config = dict(
    n_kv_head=2,
    head_dim=64,
    norm='rmsnorm',
    rope_base=10000.0,
    rope_fraction=0.25,
    bias='all',
    init='uniform',
    init_std_up=0.0533,
    init_std_down=0.0267,
    lr=0.00647,
    schedule='wsd',
    decay_fraction=0.907,
    seq_len=1024,
    z_loss=0.0001,
)
MLP neurons of a small language model. Each row is named by its layer, matrix (up: input weights) and neuron, and shows model dimensions 0-191. Each number is 128 + 24 x the weight over its row's rms, rounded and kept within 0 to 255. Numbers have three digits each.
A block is one neuron, or neurons of one layer that tend to fire together. After each block is what it responds to, as a language model described it from the Wikipedia text at the highest values.

L5.up339:093114141132092175083135133122131138143127089155152095138115165145084112166135136132162079157119132127132154079142134132099130149122165121120116109099101120148135108130154147100080138100121106145111109161119139111163070127130103171148135089143177148140117127107181067160118149138114110103134113126135129146155139088073125130109086127116159110139122114156122144105132108093150134150115102117117154149119138088134127131152114140167139139136108142160122126092133090116145176099098134126104147153154077133100156129120118151135118069157162092145135135098125139128102101106130097164
L5.up650:114117146141108170071140137119151139153126104159179098126102148114123123168148159150156083155121120134127161109137113115116153166126186118144134115110106127154142124103157144136101142119129132131107113140139140123140079117097124144173130119165168158139121137105163054133128137153101135115122090118115112159129140126071101144113080133115132115128123122155119126097115098114106109154119096084144126133125155076130159134185120122154137146139120129141108114074138116134145185131087114147139143131103088120083165134115165151143113086162198129131124128117099116125105098141114124143
Description: Sentence and paragraph ends

L2.up578:112131105164126085141075109112133106142153127117165122142132104112133137082143124119101122078135130167132062127129124135197092141125106141145121077139154137108137105128135111143094117125123097118126137096146132131111123079075138128160106148113173127122119116120124135105131099110106092120164120160084149126128148102155157124136141113088128151144097149156078110135157113099106130152135107105101140172098128136128182091091125116103095141126172136137163119140145096129090130103166096159095086148090143094118139132129114145155133107096153088151120131130106151109126105124168161133
L2.up587:116100092177118110126098097071119117111128113153140142144135116091167080142116146091141123083143124131137081082099141152161099081129101103157125132119110101115142134156134104140147164133116075162090096144109108126089100081120164139139101090109111085100110186120131142071143129092136097104114127143115137112165108147107126108127142115102143103158124077141147136148142138118125146106146109132128146194143148167117150103130148110102119164118115155150115111110090118104095111108125147158122111138133135090139130135156143155146125124116118123077141144151175126110126134126136120102
L2.up687:127102126157121119130089114119109106162136112117126184139131166173130108150159158132175101169130133172107105087167155156144132126122173134136106127125128131105188100114135127131122141166136109096100136146123162143118116132162123131150090094107144130125133133154136087140149133137118059109141126114094176126106140160158144101136125162129078119139121138117080105154115114124148092123168125135139154119137128126129180101166159139139141143155125121146148109140135089084138120127126137187127092148129115136088180087166060135130119148153124104129128118154090118150107135150116125138
L2.up738:111140141149139075123098134124117141113154102143124151150116143155144099130109105119129089138138154120133140106150125072125117143115122178109137154128152088112124121110124111106113119109136090134091159152108076145136114082110140149129147136140152133062127172158103148091127117135081134102145164131110099164142162186113128132148116117079129093168132164134128130126118117106157111186101103107121117111120104157138144106123183151100142158224139158152120147134131159136111122106143120159128135148147167124097127145107104110102146145118122174129126115121146117108149086118128162148
Description: Section heading markers

L7.up72:118154123129127123102125152152106123158113166106100144094141125093151097155091102091105154148129122121157129153130043141093149149147164131142145143132141125116130088140129113142142145122141085125140130154133128097170158116139129120132125131171153093109113114138137104116156078159115118108145134089173144105107113120116133180131146085153107150106127135158117157116182113109141129167158133141124106188128152141140146143147088129132095159101121141132091170139154134099142095097143156108126150104130119174118122153109126117144088126110107133121181154134108101152181166121105079115
L7.up91:152099077119087133105125144142128094132139121111137137142117147111177179151131120161109115157120093105145144116122186186104137102107146120106130130121103118126134116162115153099133156147134146162067144117144116133181143123133107135116111163129129173135122139129149138139150131129155134135131151109119131112116081142108154121111122150132123103117093117120098125138168116127111198139132160145103118102126139179136075118134084145164109174158120175153110164149138093123160109087192131121117127116154123125081164142145149106123096089155133143134134114110164153113152132125091163145
L7.up171:132141110131161160161127127120122128143168146113117140105133110115117166082129091149140134180101086169120179127140099161103110070120077156126135155116118150153103149155121116136085148134144115129126129106095138084144083164093095109112128158154168154151166158164095124155168140136118075142155142126135117138153148129136140128124110154108125167087137138173158136152140136124121169108137128112103133171179130121134133147140139153171119175107124159109130123115118151127176110120130145170070144121113133145103127178161157134159141128130091133126153116124135114126133127146095133150
L7.up364:156138123144180102110088170140130120118120110107109089124117086163096131173149140122101098118145153131146120140094110139097117159114083100129132121122139112124145130132107117117132122117075134129103122134177119122136091154162152126106116134141108124118122151110104088119154141116176120085135075121111078105138149130156117130134121125092119130169154172128088109158148121106154180127177126170105134152084120174147131125136104118106172148107175156122136171127080124101093152122125132187143127102144131120129108180104123142141112124178147139118113120130125117177127126162129119095
L7.up532:097121162143115111156110099134133084145122115123149129178123156084113117129117136123111131099148118088132134117146082150119141153096152153108089117135132091152091140114130146184083133121125155105122137126108138134124135147076144107149105097137123116119125143139112153120132112095140104099155155128121111096087152093134095158143111151146086171150087147129137153130142195174126140150161123172094120156136113115117131104116105152152123153123131102143107123127120146114123104162140082119138156107124115131125126129141080142149115107190135159202140110125129107089193108133114139176
L7.up600:127106096134160105143100139143126158105123128137172157150122130150111144132143067123134143158176139118112108112101120164122113142126131155131094140126105123127118159109179120117063129122129108095101155115174134089177120119133133111150105113149101168112137112124154123129112146131156108113125168105109176144077158138114085134113126136116107176121123156122172130168141162122129130125174171106095127131114112122140102089131144124138187146122107109131084141124126091089147102108167147130127158085138143142107163171123173152113096089146113124112114110112148157132162137179154129135
L7.up614:130145129128142116151145107176120150136094164121187137158084137105102123115136139117124096137110127117145116143129083154134141113107118097181126084146118095136161162114089175141119156119105105102117143138131132097113141165098125117090160161160094126129112120118122123115145182145134108118118126065088163144122105167067106125126107096116102148125129124122082126141144170149137119105115114181108097116138154125102115105113099120171147125143138140111118131114112130129101090138145132129132188092137122146135133131109116105124075092081095154121119110092161159110158162104116099121
L7.up731:105159076149103137141111107087126114100130139082117122098125099165054164129158090151126146148120123134139100087113111174101101172125156130167117157108128125113169185176135151125130115110105154154143138148106141151135085126123123132117130152141107107129107131134142121143129120115120148102131120127162148102103111100130135122120118111126103132153139147129149083121175134086173104171125134108099130165122104173130121081150162135135135159116163118093114108151126147126173113138092167120160138147142178124144127133073102117112168124118122089091134115101151120166147138149136103144
Description: Noun-opening word fragments

L2.up71:152154152161110127132123147121118106126121080116143097133131128161123127113096124168146138126143126136136102148177139115155184117129151152134139145065128133115171152149124089122171171119113145106087112099074125139098138144095115087145158135107108177088150065110137133144105107145099122096137157121102148167142114116147113135132122121157122123103115128125161140116156086150110131124151137129137158157101142151148143103100167126162107126143085107171127121063150102130172151120137073165118114152133129159137135110134146137113128174117151120134142181131125119130174156147139141094
L2.up370:113146138163113108130116114101114159152083105128122139139130161125126084135114107106144134119132105129076092151102077124128124125105096155152104136138150124156125148144130076111106123109151142143121127092128144195096103188122117139193091103140140167093132088132117134174147078139116116139115146085182121134130131137097105151127140134097107112107111175152106162190138141085126135144138128144133158054139138106147163128142131120130138119143121157140125166140157137114143127129126113171154133172100149117121099144106098111102070114127142162115132139105108127133134134136152143126
L2.up513:130101128159127125097163106105164165166144127094156143179121113112139165109113159114133141147179111135130130100138133125132112124106127116097101176140145180074149141088115133117164087119111136129120102085145076129103141132116154145095123120141100152066157075152140131156144111162145130118154115126142172114125144164121118153099079115124159134139118137114122123149132141142103136169163149117133109086178171156139147114176147169100148139104116140159122139105138125123123150124126172144059157095143140124095182112132143135111133126135116142149146136097133140136095130138129111129
L2.up755:133133110117089123143131157096113120133141149112166099120088150125145115105103103134142126116140110135152117119107092104139137096101108121127087172153067137122136131105152139148139121140162121153079145138117110131093116096160100129096114134192163120109128100135098101147096114106107135149142127075133132097096139147103165141148179121096093183136140133191117103114157129097165108125132121134118146141108186114141099124110136128118121131100077169140155175093156096178095120104125149165138137116133143135139143107094131127111071114120136129122125141121136084095099149129097125133
Description: Word-initial fragment pieces

L7.up55:145109116101118167084102149100135097194153101126123109155135133112126143120169137135101119126164115123146123107127117150060104141068132166119130154139141102137126130140129207129140190112163123115137179145106146124125148122111115126156096109111177119099120156148150109150133104152085161067163076131157144135120098113175086111098118138147161145142094129136145147098116096132150135071116116133128129142137118145130167099145139132137121167137115110159121099091156094109101129133146125111123141135159120152143123151139160129185126098123141119134132134119133121109113127107120151116
L7.up303:113163119124137096149147129141110077102114100097161128090139111096146099164110140129142114131133134107132113097141141130026156149140142146128110139106125140103139166119138141134149119110098111183100151125124067142127116130129129153119129112126130151106126086122065097111142145147112173135111093137113119125087149101116178143112109073138187130166090109124104094096143113095133098127128108128176099157156175097139122077158133130135126113119138112156125162094114132163127152148107127133114129113098153120127100123135137164126153105118136133119137142094132151118121121186123147130
L7.up384:162112141127116128086102129115120142134149136125168126099152089134107142103101136105159078153140120091155088129121117176096126154090136136112130156131136106104066126096114137146149142122135096142156130138094142134123096107127122099175070114135114174129139174080121183082175147156102146109110109112090120161147124136106135101074112107135131114100134130168115094140129145140118142131129145154119142126147137122122120136145156080124105126116104093189135120136138144127123115119149146150162127127178100120070124093086145137141169144128154147109147097121123128137134101071124136136
L7.up486:139125122121136139165071111092129146086158104117141143162115139107140110120095108155167143125179151107097144118136157176132120123131129126197130090111125120170103112117151106109195090118104112125143145150157083107132112134154164098107128152131085098120111175133084121151155134139094102142096109127162129145182130160123114101125109151122137137128102100158099127153100147136105142144054157168128116167133132150134156160098169122122121151141134129132125127156114121125120150119130137145112094166115123079125130134135142142135155140134144147142153117147119139098095163092099090126
L7.up655:142109149110121144113147092134102106180127123163140094150123147167094084154117106148124095157149127104119129079120127131109158111127145164095136125111134136145102127117165137108159124155131125117141100140148130132118180149124080132111130121136192117118093120107153088100095122120150139102107087123084096146162092121117155114119120155170143107108123150142151107119115137107161116117114134124131099125132148097121133136193150162116108132110115133126122121101128108175124131130093113119096120150206094101100157107151127138119051087100150129126114110154107100147156115143181126146
L7.up721:147142159123082151070103113114149156079165132129140138174084150152135172141111142146132117155118160127134130103133175119124077168114093143144152137201092155144111159100152150151119091117156168136146133161122141140149124116120122123146114126147132162146092161139095150138152116119184109105132109152098131106144141163126136141112141144164131116153124136120154116128109102147141181132109095141086146106157123125127174103188077113114126111170147092129118147124074163144144113144139117117136136117160092107121153138117147075117108104120151151127137117105139134120145108131143140135
L7.up722:132149147126083131148116137127101181133143105085118095174161089118136132117121129158121085152155159090120078112112121134124147164138123109174147120144100112130140132153122152148158135081138129103160138167121126143114153096152137116063116156131126154120150172110107063132131168105139104117104126136109139162119131141113177087098115117167140152123105106151112117150102118171123129161106139140108146108123146148186141138195142149144151137128124133135144114156140099088127111112152115123144083110126140128140176150113071135142162159162122117142141128138143089127112086131115126143
L7.up727:109153107161102160151138106095085114134121110122156131111149126126130117100139149140141089092128134128113135133104149126094105147146121180173135131130125114120127147125118136118115135115107124176131101125103125140165089092166141122104126109117121130094116137101132169084168082173146149133124109144120129173119108112135143088127133128200079159117128140148114076155158107158116077108130106167094166151085107182137120127158161137154141173140107120137097126148117133155145189137085150133106116175127156111116105077137117108151139126110129125150120122124162122128131093156121093139
Description: Section heading starts

L5.up359:110126143117071157102152116125114159090151150158126148113125136106121157135118100158111127142157159156093146106143142147098142130091168124135161150122101113091143067192162080136108127137121157139131129158139065138104102171125127113187110131178118121128168128107130135156104137145091098144105100155111099118169103130105128111077108109113114147152109116098126142104163066149136126099102128169112105105110104163098103132113144127126110111114154080150106123128102130149159124100128129175094106121125126144116135118105126133140140147149122100099121104140144138119155154130130154088
L5.up400:118066109121135141158104115135122122111146106124123100100128143082105129103138091118100147133107115144161143113156126153125136135177099137160109082148093145122119146107151094123116123141156111144112093149105125133136147127128115132123103179135118158090093096110070118114106126138115084143141135181109125102124105104133097159096111139141105105134102131176109071113154138094140165131131148109160116095114147116141113128173147090095171132113137145121123098143149143096167101079106140126108128155122081134156101093150112136136100132097091153117106120174084142128129154157139084094
Description: Mid-word consonant pieces